Part of a small language model's weights.
Architecture: LayerNorm before each block, learned positions, tied embeddings.
MLP neurons of a small language model. Each row is named by its layer, matrix (up: input weights) and neuron, and shows model dimensions 224-319. Each number is 50 + 10 x the weight over its row's rms, rounded and kept within 0 to 99.
After each neuron's rows, "fires after" lists the tokens most often just before its 100 highest values on Wikipedia text that the model never trained on.

L6.up1069:52 30 47 47 48 55 53 54 48 57 74 50 52 59 32 65 51 60 51 66 60 49 48 41 54 54 47 62 31 35 46 31 51 46 52 47 62 41 50 43 32 58 70 54 37 42 70 72 30 52 48 60 39 45 46 47 49 35 41 61 63 45 70 62 53 45 39 43 47 50 48 59 34 59 33 40 49 56 72 52 52 30 56 47 47 51 58 57 66 60 52 54 63 27 46 54
fires after: "cc", "ic", "ri", "th", "ff"

L4.up584:45 36 41 43 60 39 58 53 51 48 53 50 70 33 35 44 51 45 24 59 44 40 68 51 58 69 34 50 54 61 53 44 46 64 39 50 43 48 59 49 39 64 61 51 49 50 72 57 39 45 40 52 45 33 53 49 42 57 52 53 45 57 46 42 44 42 39 49 62 53 40 36 59 69 53 40 60 76 43 44 42 57 47 41 52 40 56 51 51 46 62 64 54 36 51 52
fires after: " ", " |", " 1", " the"

L4.up242:39 28 44 63 61 35 46 39 62 37 57 40 50 33 47 55 65 44 37 57 51 45 55 32 45 45 54 47 66 59 45 46 58 64 50 52 22 63 72 37 45 59 74 44 58 57 44 39 49 40 39 43 54 51 40 42 62 62 48 50 46 50 45 54 48 34 51 53 49 56 51 66 63 53 60 50 48 51 54 27 43 50 42 46 50 51 83 45 54 52 59 47 40 44 47 65
fires after: " |", " "

L12.up3:50 28 31 50 32 50 49 53 62 49 56 46 46 28 54 57 61 47 43 53 46 56 40 47 60 64 52 65 48 37 36 59 43 61 58 47 56 40 64 54 45 52 58 43 54 48 75 46 60 47 39 50 42 51 37 46 36 51 71 72 52 33 33 58 52 35 31 48 59 49 53 57 53 57 53 45 50 70 69 64 64 58 43 54 52 49 46 46 42 53 59 48 43 29 47 56
fires after: " ", "-", " N", " one", " ("

L4.up268:50 44 29 41 41 54 46 65 52 28 42 28 40 40 54 61 40 46 34 80 65 45 62 42 56 51 56 56 65 51 47 40 49 62 53 56 44 45 77 34 44 61 58 38 40 52 61 42 69 54 59 44 26 44 39 56 37 48 64 48 45 68 38 55 47 38 45 57 47 57 51 53 55 49 55 65 58 50 56 55 42 56 51 54 50 36 64 54 57 46 84 68 56 31 35 47
fires after: " (", "\n", " \"", "===", "=="

L6.up660:34 57 36 48 60 50 62 49 61 35 59 50 81 22 61 75 67 36 37 38 69 31 44 55 64 54 55 40 42 42 52 37 53 63 33 47 54 30 72 42 44 58 58 52 48 57 71 56 66 57 52 44 53 37 71 62 29 34 60 47 50 45 59 58 45 48 42 47 58 56 50 42 48 45 58 23 55 54 54 64 33 39 57 60 55 41 40 59 39 52 53 64 53 70 45 49
fires after: " the", " K", " ", " |", "The", "K"

L8.up784:50 39 41 51 41 37 76 35 64 47 71 50 36 40 54 47 45 45 52 56 62 66 41 62 48 41 65 34 36 54 56 40 35 67 52 53 59 45 62 40 36 50 40 65 50 60 46 41 57 51 39 30 52 45 61 41 39 55 62 63 58 34 52 56 43 58 58 47 40 52 49 69 56 45 45 43 70 51 40 57 45 40 53 31 53 44 45 60 55 40 55 45 36 47 47 59
fires after: "s", "d", "ab", "b", "er", "p"

L9.up344:47 47 46 42 59 62 65 50 64 45 71 40 49 55 55 37 38 35 47 38 68 50 49 53 46 63 52 50 45 52 36 52 48 45 54 53 37 25 58 16 39 36 37 46 50 56 50 51 61 42 64 42 45 35 44 39 49 54 56 46 51 48 35 54 52 54 75 53 58 48 49 48 53 45 49 40 34 57 55 41 41 48 23 44 63 49 45 60 54 48 65 47 40 43 45 55
fires after: "n", "on", "er", "ur", "r"

L9.up874:53 52 37 46 50 34 44 50 59 64 49 62 47 42 65 64 47 31 49 49 63 51 56 51 51 54 39 36 32 38 49 57 51 48 63 51 43 44 69 37 47 50 67 53 38 55 53 57 76 52 54 50 45 42 55 58 50 49 49 41 35 35 56 46 54 52 39 49 51 45 60 42 48 52 55 28 54 52 38 46 45 55 45 63 49 44 55 56 49 34 54 70 50 52 51 42
fires after: " |", "s", " "

L6.up815:49 52 42 59 57 43 58 64 29 37 50 57 55 55 71 73 54 48 44 57 52 42 61 45 60 49 56 50 54 53 62 43 57 51 59 51 53 38 62 37 40 44 53 51 47 49 66 56 53 59 45 49 54 38 47 33 41 74 42 51 43 65 40 47 43 53 39 57 72 36 56 52 64 59 61 44 32 69 40 52 39 62 48 54 51 30 56 45 63 48 68 40 55 33 52 44
fires after: " ", " (", " F", "ed"

L9.up0:53 50 52 52 50 54 64 49 50 52 62 41 40 35 42 32 57 36 68 67 24 30 48 44 65 69 43 45 33 48 39 62 52 39 43 56 45 42 66 57 56 42 48 57 59 52 53 43 68 51 34 61 35 51 49 47 41 65 52 39 42 41 41 30 26 36 52 48 55 53 57 25 53 43 48 48 34 40 38 49 51 58 57 41 54 45 49 55 45 28 45 48 43 39 46 44
fires after: " h", " Ha", "h", "hi", " Sh", "u"

L6.up540:51 47 40 44 42 42 39 74 52 37 70 54 61 42 40 45 68 22 47 62 45 60 42 54 53 52 30 63 46 58 38 49 49 55 53 67 50 46 83 46 32 55 43 46 53 38 62 42 37 58 34 49 33 39 57 53 46 52 66 55 32 53 46 44 44 32 48 62 57 43 38 57 63 43 56 51 59 63 37 47 52 55 46 51 54 60 63 49 51 42 64 57 43 50 48 35
fires after: " ", " −", " |", " ("

L8.up1224:61 51 37 51 43 54 35 58 56 44 47 53 71 30 55 59 46 41 48 60 55 46 52 45 40 54 40 55 56 52 50 33 39 48 43 58 47 57 62 45 35 62 50 52 52 37 76 49 65 66 58 44 42 39 61 42 53 64 58 59 51 38 46 46 54 41 37 54 42 49 59 67 64 44 59 46 58 63 57 42 47 56 46 70 51 56 58 55 44 41 47 64 25 27 44 54
fires after: " ", "%", " (", "s", "."

L7.up41:59 38 35 47 48 58 48 42 50 47 59 62 60 54 72 38 30 50 41 50 61 35 54 48 46 60 39 41 52 67 50 40 47 56 44 51 53 21 44 57 71 67 61 35 40 51 58 58 25 41 28 65 52 35 54 54 48 62 72 52 50 42 41 48 42 43 36 42 63 50 50 54 54 60 57 47 58 55 65 54 59 46 40 56 52 50 57 57 50 55 43 53 60 35 44 48
fires after: " ", " a", "my", "t", " some", " no"

L4.up209:41 40 41 39 52 48 54 63 50 32 58 55 54 39 55 60 55 52 43 52 46 45 62 42 59 60 51 45 52 42 43 38 39 61 35 55 53 48 65 45 36 49 43 60 42 71 65 59 54 56 41 72 50 43 34 43 41 52 58 60 34 59 36 51 37 48 33 67 47 64 48 54 64 56 76 24 50 35 52 46 48 54 53 37 52 57 52 55 34 40 50 65 42 32 41 53
fires after: " |", "\n", "ver", " ", "-"

L4.up566:41 33 40 36 50 41 58 71 60 32 45 40 65 45 51 53 40 39 23 66 51 43 60 42 58 48 41 52 49 37 44 32 52 58 48 67 46 27 75 43 34 54 68 47 51 51 75 58 60 48 49 59 36 41 38 61 41 48 49 56 36 34 47 56 38 51 36 51 33 73 39 53 68 61 70 38 61 34 49 48 41 39 56 52 65 58 64 52 45 40 67 74 49 44 33 61
fires after: " |", " ", "|"

L9.up820:47 50 39 39 50 42 44 66 59 62 48 47 49 40 43 73 49 51 42 65 62 52 60 45 57 61 40 39 50 42 58 46 53 56 22 57 56 51 57 41 53 56 58 41 62 52 63 37 41 53 62 50 65 49 52 54 50 55 46 47 73 49 50 50 64 42 76 64 59 48 40 52 49 53 69 52 56 42 47 67 55 52 25 66 61 32 47 62 24 49 43 55 46 52 39 49
fires after: " m", " M", " O", "lo", "tra", "ro"

L9.up26:26 43 48 39 33 60 52 36 71 56 61 50 52 27 44 59 52 54 51 57 57 68 45 65 65 42 35 42 57 40 55 40 44 61 52 72 44 67 61 48 38 41 55 50 67 64 43 63 47 51 66 52 57 69 42 56 56 71 51 47 50 43 26 30 54 57 56 41 41 57 42 56 62 59 57 47 55 37 30 52 41 53 27 49 68 44 61 56 46 50 45 58 50 53 47 45
fires after: "e", "ne", " se", " E", "o", "E"

L7.up448:43 41 43 44 56 58 62 39 42 34 36 47 49 39 53 54 44 33 34 62 48 54 66 54 56 55 36 59 63 24 54 29 62 62 39 35 62 47 72 44 50 51 55 41 61 46 76 49 49 42 51 52 34 55 57 32 50 62 74 45 58 58 45 48 29 54 63 54 57 42 46 49 70 57 43 58 34 43 47 56 53 62 31 72 51 34 54 65 46 39 56 61 52 52 43 57
fires after: " ", " G", "er", " ("

L12.up735:64 52 54 37 51 46 54 52 66 55 58 61 49 37 41 41 59 37 51 55 61 42 41 26 52 69 48 70 62 31 65 57 62 54 42 44 63 52 61 39 35 34 37 48 33 40 44 56 39 33 54 69 57 50 52 37 47 60 55 42 62 41 55 52 56 49 35 61 51 47 51 58 41 51 43 39 63 49 53 54 43 51 56 47 52 41 62 53 57 38 55 43 48 37 49 48
fires after: " a", " A", " to", "c", " would"

L12.up228:45 37 38 71 56 47 48 39 57 41 50 70 64 55 59 48 50 54 30 61 54 54 54 55 55 37 42 40 44 63 47 64 61 40 34 40 41 44 58 43 54 54 56 54 50 39 44 43 34 38 42 68 56 44 61 56 62 63 48 59 41 45 66 57 54 56 55 44 59 61 66 56 52 58 49 46 69 44 56 55 62 40 45 50 40 75 45 49 49 64 47 63 57 36 46 53
fires after: " ", "s", "t", " T", " to"

L7.up861:41 58 55 42 53 31 46 60 48 58 44 54 69 61 59 64 58 34 47 45 62 36 46 55 62 47 34 50 58 48 55 29 51 52 57 37 63 52 65 59 57 34 67 48 74 64 57 54 50 45 51 36 53 37 54 37 47 57 54 56 36 50 72 54 35 37 59 57 51 54 53 48 61 34 55 42 33 46 47 62 50 52 40 51 58 61 65 63 64 52 41 39 31 59 30 61
fires after: " C", " c", "c", "ri"

L6.up588:44 63 50 41 54 45 38 52 65 26 46 42 44 62 59 60 63 57 34 51 77 64 38 50 35 35 59 60 29 26 39 40 57 68 54 52 50 42 61 44 35 53 54 51 47 52 44 63 68 43 45 40 51 56 46 30 39 44 45 51 50 43 33 58 66 36 42 77 50 55 58 47 43 62 63 52 63 43 59 37 50 33 46 56 44 52 39 45 58 54 70 61 34 44 47 68
fires after: "s", " in", " In", "on", "In", "c"

L6.up666:50 41 32 55 37 61 41 50 48 56 56 41 36 55 44 44 62 46 61 71 51 48 58 41 43 55 42 71 52 52 50 33 50 50 33 54 53 57 54 59 62 50 49 18 50 41 32 58 69 47 58 35 39 45 33 58 41 57 61 37 49 48 37 68 49 47 46 52 52 48 51 64 62 46 57 53 61 46 48 40 47 56 57 33 52 41 51 54 51 37 43 51 53 54 40 46
fires after: " U", " O", " Sa", " Co"

L6.up31:44 47 58 50 36 51 33 43 67 41 55 51 46 56 50 61 55 57 21 43 51 50 44 33 60 51 46 54 56 33 51 31 56 67 48 61 55 61 42 32 38 40 59 45 38 72 56 44 57 44 45 55 56 58 51 29 46 48 41 75 50 29 46 50 56 48 32 66 62 48 48 45 49 48 48 44 37 58 71 54 45 51 42 44 52 53 68 40 57 54 51 55 43 28 44 55
fires after: "s", " At", "cc", " dis", "c"

L9.up503:48 50 51 38 42 50 33 36 31 46 41 37 51 56 62 57 44 54 37 60 61 47 28 48 59 45 49 41 41 55 73 41 37 49 45 54 54 63 56 50 48 47 70 48 52 69 70 53 23 57 55 34 48 48 46 52 43 46 40 53 40 47 54 45 55 50 54 48 52 63 44 57 48 42 50 47 35 51 50 62 68 58 56 49 61 56 43 50 67 64 50 75 48 46 37 64
fires after: " C", "ist", "c", "st", " F", "ad"

L8.up1105:50 49 33 37 60 47 36 53 48 50 58 46 52 49 61 42 34 44 40 54 50 31 45 44 67 58 35 54 47 42 52 22 47 57 39 55 49 29 48 52 50 48 59 44 38 46 61 59 38 54 39 53 50 36 43 40 25 62 61 66 42 53 55 49 44 38 54 47 47 42 45 45 57 50 61 46 62 43 63 57 38 38 42 44 59 43 52 41 53 45 71 58 52 31 46 52
fires after: " a", " A", " of", " ", " the", " mo"

L6.up1200:54 54 56 42 43 60 69 53 80 47 52 49 67 42 41 48 54 40 46 55 74 54 48 48 62 49 46 60 43 42 62 54 36 41 32 52 33 43 65 31 37 36 51 45 46 48 60 46 64 59 54 52 45 41 57 47 40 58 61 56 52 41 52 71 40 45 56 45 45 62 49 52 61 63 55 44 54 43 46 54 45 64 52 46 53 34 31 66 27 56 44 51 42 20 46 64
fires after: " ", "-", " (", "c", "ur"

L8.up40:41 56 43 42 29 55 47 48 50 21 43 38 65 41 34 52 55 29 49 69 58 49 54 52 51 48 54 57 50 39 51 53 30 63 56 64 56 27 62 46 46 35 42 35 55 43 56 60 51 54 49 47 37 50 46 54 54 40 68 67 52 33 45 49 43 43 44 74 57 60 45 35 45 64 40 48 53 56 50 63 68 55 41 36 60 33 44 45 38 43 55 56 24 31 36 49
fires after: " ", "-", " de"

L8.up619:53 48 23 47 58 55 51 56 39 43 47 61 65 68 55 46 54 41 51 55 59 48 51 63 42 63 38 48 37 47 53 52 28 47 39 73 33 36 65 34 37 39 38 61 53 61 53 62 53 63 52 60 55 35 56 44 35 60 62 53 45 55 39 56 47 55 46 57 43 49 50 37 61 57 56 50 58 49 58 57 45 56 38 62 52 45 49 49 55 44 64 58 42 46 54 47
fires after: " ", " 1", " re", " |", " 4", " 2"

L6.up725:54 44 39 50 56 60 49 68 43 39 61 56 67 53 38 45 52 58 58 54 57 39 54 76 54 59 49 59 42 40 47 43 33 57 51 53 41 40 40 32 38 50 60 40 46 53 76 52 49 47 50 35 50 37 44 37 42 73 66 40 47 45 44 58 45 62 44 48 45 54 63 55 45 52 55 40 59 65 43 75 51 47 37 53 69 51 40 58 58 35 72 71 49 26 44 52
fires after: " ", " re", "l", " un", " f", " w"

L6.up65:48 51 55 53 64 58 50 62 39 38 58 65 56 35 46 41 46 34 46 59 85 34 66 51 65 48 45 47 46 50 48 38 66 49 42 61 54 31 64 39 53 60 55 43 42 44 40 49 61 50 47 70 41 49 45 68 42 50 74 37 59 50 47 42 43 51 59 59 62 47 64 50 48 50 76 40 66 45 60 54 65 62 43 62 46 50 54 49 56 47 65 52 50 33 40 49
fires after: ",", " P", "W", " (", "I", "\n"

L8.up636:45 36 58 63 41 46 54 54 49 36 43 48 77 25 45 51 48 50 41 67 35 62 48 44 60 51 45 42 43 48 58 41 51 48 44 44 44 45 53 39 49 48 71 65 43 37 62 58 36 48 56 60 41 42 47 46 39 60 47 49 54 56 44 30 41 36 32 46 54 72 46 50 39 56 59 56 50 39 61 57 49 52 49 50 65 59 76 57 48 31 54 55 23 56 39 53
fires after: "w", " De", " I", "e", "s"

L4.up493:46 53 35 34 61 50 54 56 72 50 49 46 54 47 52 60 39 48 28 51 67 60 70 50 58 53 45 65 68 44 52 39 46 59 51 62 39 30 81 45 26 42 48 59 48 48 66 44 66 36 47 59 47 47 57 40 41 59 57 60 59 42 43 51 40 47 48 46 51 55 42 35 68 51 55 56 78 53 58 40 33 39 50 60 59 35 42 43 42 34 64 55 20 35 49 41
fires after: " ", "s", "-", " through", " qu", " ("

L8.up32:48 47 63 67 52 39 36 78 69 53 54 47 56 38 59 46 28 55 57 61 50 59 46 59 56 51 56 49 36 55 63 53 43 58 55 65 45 47 59 36 34 49 70 48 48 40 48 53 50 39 54 46 54 32 44 44 47 64 50 65 44 45 33 49 67 48 48 48 51 63 41 53 40 48 43 51 55 53 63 52 43 57 53 46 51 36 37 62 50 45 59 41 34 53 50 36
fires after: "s", "is", "ri", "u", " was", " continu"

L12.up116:55 55 53 44 47 58 68 43 73 58 51 49 37 50 53 52 31 49 32 29 65 50 44 48 52 32 54 51 36 34 49 44 52 57 35 57 46 37 51 49 37 57 49 22 43 52 42 66 49 42 49 42 46 53 68 45 45 41 53 69 57 57 48 60 68 58 48 67 27 54 55 51 49 32 53 58 51 52 63 52 60 60 37 42 60 53 41 54 63 48 61 67 67 35 47 59
fires after: "s", "n", " ", " S", "S", "c"

L4.up233:45 52 42 35 60 51 55 59 44 46 54 52 60 42 59 47 46 32 46 58 50 48 69 47 55 59 40 70 56 50 56 44 66 55 50 50 45 49 60 54 39 54 68 42 44 51 68 52 56 46 44 39 37 42 53 50 50 71 41 53 40 51 45 49 45 40 49 52 58 46 59 47 73 50 56 49 59 53 50 54 35 49 43 48 53 55 59 44 46 43 61 47 42 34 60 42
fires after: " |", " (", " 0", " 1", " "

L6.up939:59 43 56 47 54 50 41 55 58 40 50 49 63 56 47 44 76 40 43 57 55 50 26 38 45 56 40 63 49 46 56 41 71 35 39 49 57 50 48 43 30 33 52 57 39 31 78 45 34 28 69 45 57 54 34 43 38 28 40 43 66 46 62 55 60 51 56 60 68 58 57 45 76 29 67 61 57 50 62 44 49 34 50 35 47 66 58 44 48 59 59 56 52 51 53 46
fires after: " to", "p", "c", "d"

L7.up1219:59 36 45 33 52 43 51 49 51 58 62 44 58 58 65 42 48 52 51 74 41 37 39 53 69 57 49 53 60 38 36 48 61 57 59 51 51 55 44 53 50 50 52 36 64 43 52 41 76 55 47 55 51 44 50 60 53 53 63 41 41 59 44 51 50 36 32 65 40 60 34 59 56 41 61 60 63 56 47 52 39 45 45 66 58 49 59 45 50 35 52 50 48 51 45 45
fires after: " ", " E", " de", "ko", " I"

L12.up904:50 27 49 44 52 45 44 58 54 54 68 51 51 44 62 57 49 56 34 51 72 48 55 70 65 57 56 33 51 62 52 55 42 51 72 57 51 42 55 51 17 54 61 30 54 47 56 47 63 59 43 47 61 37 42 39 50 45 50 49 62 33 54 33 56 46 59 54 58 46 43 46 53 65 61 64 52 62 71 43 33 48 46 37 59 58 49 71 50 50 54 57 49 50 46 51
fires after: "s", " ", "ri", " re", " Re", "ur"

L4.up1073:51 43 42 40 65 44 68 50 40 34 68 61 61 37 56 57 28 57 50 52 70 44 53 60 52 55 30 58 54 46 60 61 53 55 44 37 52 60 71 34 35 53 44 38 56 34 63 71 68 57 49 48 49 45 46 46 44 61 50 56 49 49 42 56 46 38 49 53 44 41 51 44 60 52 71 37 44 47 57 67 40 44 45 67 50 54 50 48 69 52 49 48 50 50 47 65
fires after: "\n", "s", " ", " also", "|"

L4.up35:42 48 38 47 46 62 59 44 61 38 43 57 46 38 52 53 54 49 39 64 60 59 61 42 51 41 40 52 42 43 61 32 40 50 45 64 46 43 69 33 43 38 60 35 55 46 69 63 57 41 38 57 38 46 47 58 39 62 56 60 23 47 51 43 27 33 43 63 45 47 45 63 81 68 49 53 66 56 49 49 36 52 44 54 62 57 47 62 47 38 58 64 48 42 47 48
fires after: " |", ",", "+", " ", " ("

L8.up700:30 40 40 47 46 61 53 62 49 61 49 44 53 48 62 34 46 58 38 68 63 39 51 44 45 37 30 59 52 45 50 45 42 49 49 65 60 65 53 56 34 50 41 54 58 47 52 56 45 46 47 60 58 52 29 55 49 70 58 47 62 44 45 26 38 47 50 52 51 69 51 56 72 43 54 45 75 63 49 49 43 59 40 61 57 49 62 49 67 39 41 39 53 60 36 61
fires after: " se", "re", "e", "be", "ke"

L8.up1:45 43 56 57 72 69 59 54 61 60 56 41 56 50 37 29 52 59 50 53 37 36 39 40 62 59 37 46 52 60 65 51 42 53 41 57 53 35 41 42 66 53 30 43 71 44 53 51 71 39 52 33 36 45 71 40 47 60 57 42 37 49 48 56 37 54 51 49 53 73 57 40 55 28 62 45 44 46 40 58 58 38 28 45 52 38 52 56 58 37 46 51 39 41 33 44
fires after: "n", " Bar", " Har", "ch", " h", "u"

L9.up699:53 51 46 30 52 35 76 71 58 54 49 64 67 53 60 48 52 37 43 54 63 58 47 47 48 73 46 26 45 32 45 48 44 56 42 61 46 49 59 22 37 34 53 33 36 57 51 50 50 53 58 44 52 40 43 53 71 47 50 47 47 30 44 54 44 44 48 49 47 54 63 63 45 51 63 41 55 52 45 32 50 55 44 51 56 48 59 47 44 41 64 47 32 50 50 69
fires after: " |", "ig", "un", " continu", "i", "ur"

L8.up999:51 43 48 47 52 49 46 41 64 50 62 44 47 60 57 38 34 47 60 74 64 45 51 40 51 55 68 54 40 56 48 45 37 56 52 61 41 47 48 37 49 24 38 43 51 43 44 56 52 39 49 37 61 30 30 36 38 58 44 46 60 55 52 63 33 55 67 40 38 72 70 49 67 49 44 33 51 56 52 45 46 48 49 48 58 46 53 52 63 45 53 56 39 36 41 48
fires after: "er", "r", "fin", "mar", "ar", "in"

L8.up136:66 60 38 37 54 36 64 30 57 54 36 45 55 50 44 54 61 49 57 40 55 55 71 38 53 50 57 60 48 46 51 63 37 56 48 55 42 51 42 40 65 47 44 56 48 34 45 52 44 43 48 51 53 29 44 34 51 60 54 52 39 49 59 58 60 38 60 68 54 59 56 67 52 66 45 36 33 57 49 56 52 46 40 55 53 52 55 44 81 38 45 63 45 49 47 78
fires after: " p", " P", "g", " V", "P", "ph"

L12.up667:28 40 56 52 59 59 34 54 65 52 53 46 53 62 53 64 49 46 32 47 59 52 60 50 51 53 61 52 54 48 51 40 63 41 53 63 40 51 67 32 60 61 52 41 54 57 44 55 50 51 40 40 43 48 38 53 46 69 58 51 61 49 52 41 52 36 52 47 63 50 49 58 58 57 62 35 40 65 53 52 38 66 56 48 65 40 69 58 53 32 42 36 60 61 47 51
fires after: " ", " In", " |", " Republic"

L7.up1279:54 44 49 61 45 50 63 48 52 52 51 42 52 34 34 45 32 56 52 51 35 61 46 54 43 84 48 57 49 53 59 47 45 50 39 63 45 45 59 46 58 45 56 51 52 37 62 62 31 63 52 56 46 30 35 49 52 50 52 50 59 34 41 53 44 62 79 59 45 51 46 50 55 57 52 61 59 48 68 54 43 49 50 45 52 57 69 60 50 39 39 53 40 59 48 69
fires after: "li", "ru", "ri", "ra", "e", " I"

L9.up587:51 44 47 43 44 44 36 73 57 50 52 42 59 47 54 69 61 43 47 63 59 53 61 44 58 55 44 42 37 46 61 64 51 82 47 65 55 55 67 41 24 59 62 57 53 56 41 57 54 41 39 46 61 40 60 38 39 60 62 44 44 43 54 39 76 48 57 56 53 49 55 50 48 50 45 61 49 50 46 40 38 44 41 81 48 30 69 70 39 49 54 48 42 46 44 58
fires after: " M", " m", "ci", "m", "M", "em"

L7.up1272:36 52 41 48 60 46 31 47 51 41 59 75 63 47 38 43 49 41 32 58 69 67 37 55 46 56 47 51 40 39 46 47 42 44 44 56 43 56 48 50 47 43 60 50 64 43 53 60 51 56 54 49 59 51 38 52 44 42 56 79 40 33 54 49 41 63 35 59 58 54 62 47 51 56 42 44 40 65 42 47 51 65 59 60 62 57 47 49 47 50 44 46 57 62 48 46
fires after: " ", "re", "av", "s"

L4.up1076:43 45 46 33 44 36 49 57 38 51 58 63 60 51 53 51 33 54 46 55 61 49 53 65 60 47 27 57 62 54 33 50 52 46 61 46 58 50 57 51 41 58 69 26 50 33 65 30 67 58 51 33 50 40 58 68 49 53 58 54 42 49 39 57 32 51 33 54 49 35 51 46 68 40 57 52 51 38 63 42 42 55 44 66 51 56 57 37 55 57 61 47 63 57 43 38
fires after: " ", " a", " |"

L9.up50:42 43 42 61 47 35 50 47 47 41 76 56 71 39 39 45 59 35 37 68 51 44 48 51 51 44 50 51 46 24 45 33 59 65 59 60 55 51 79 35 45 66 36 33 40 47 50 28 41 58 46 51 45 28 44 60 35 51 47 60 61 61 47 50 47 34 63 49 41 42 59 42 59 51 73 49 46 62 60 70 52 41 48 60 57 39 44 55 48 53 68 66 57 30 33 54
fires after: "\n", " (", " as", "'"

L9.up1246:45 44 55 33 70 42 58 38 42 43 49 53 81 46 36 38 59 63 42 58 47 62 41 52 48 65 53 43 27 66 51 41 39 56 43 62 64 52 51 33 60 43 67 54 56 49 60 69 64 48 60 60 45 66 51 53 46 57 66 55 49 59 56 47 49 40 52 61 63 44 39 54 67 45 56 38 49 36 66 58 58 65 32 54 59 48 47 57 33 56 42 42 54 38 36 42
fires after: " N", " D", "n", "y", "en", "han"

L9.up711:30 52 59 42 40 52 44 53 60 65 72 48 48 61 73 52 33 49 39 56 66 53 51 51 55 52 45 71 46 52 40 37 35 50 61 52 40 58 57 52 40 36 58 49 64 53 56 44 51 55 56 40 32 41 40 40 55 62 53 59 53 52 49 50 33 35 55 40 48 64 65 46 59 48 45 43 50 52 49 61 52 26 65 55 59 51 50 71 58 40 59 33 33 51 44 64
fires after: " C", "or", " Bri", " co", "ri", "red"

L8.up57:45 44 45 34 56 41 54 49 51 67 48 56 49 41 43 27 43 56 68 68 57 58 49 47 49 55 41 57 50 47 60 55 44 42 39 51 50 60 48 29 60 51 53 55 51 55 68 77 52 38 41 72 14 47 53 42 51 56 55 41 55 55 42 44 58 52 40 66 59 56 47 64 70 56 69 39 60 49 64 38 60 33 54 62 57 56 54 48 49 60 49 34 64 44 44 48
fires after: "y", "n", " All", "in", "l", "d"

L8.up1252:46 57 26 32 59 44 46 52 57 34 58 61 51 34 76 49 44 42 28 43 67 49 44 60 41 45 27 60 34 40 43 43 66 43 50 49 59 57 72 44 26 45 46 30 52 53 49 46 50 51 50 53 51 54 45 45 42 40 48 63 39 34 47 53 32 60 44 64 49 45 54 49 60 59 50 52 79 61 47 43 51 41 55 53 48 58 52 45 47 49 56 61 46 58 45 43
fires after: " re", "s", "-", "re", "app", "ing"

L9.up612:51 47 43 44 52 59 62 75 50 50 52 59 59 45 55 61 53 30 46 57 72 35 59 60 59 50 60 40 40 36 35 38 68 48 53 54 44 46 84 38 44 55 61 48 39 66 68 47 61 53 40 31 38 32 42 55 38 53 73 41 44 47 50 49 50 51 43 69 59 58 57 56 56 66 62 54 31 62 57 66 56 45 58 45 49 26 53 43 53 49 62 60 68 53 44 41
fires after: " |", "n", ";", " ", "ne", " 3"

L6.up1077:44 29 40 46 41 39 46 43 63 51 58 43 46 46 55 40 48 42 48 50 56 49 25 39 42 44 43 46 27 60 55 64 52 49 55 55 54 55 52 47 54 54 67 68 64 31 37 44 67 42 25 58 50 53 43 50 42 42 61 46 39 41 45 37 58 39 52 28 43 72 35 49 50 57 55 62 66 57 44 63 76 52 55 34 68 44 49 47 61 48 61 58 22 41 34 61
fires after: "s", "re", "lu", "b"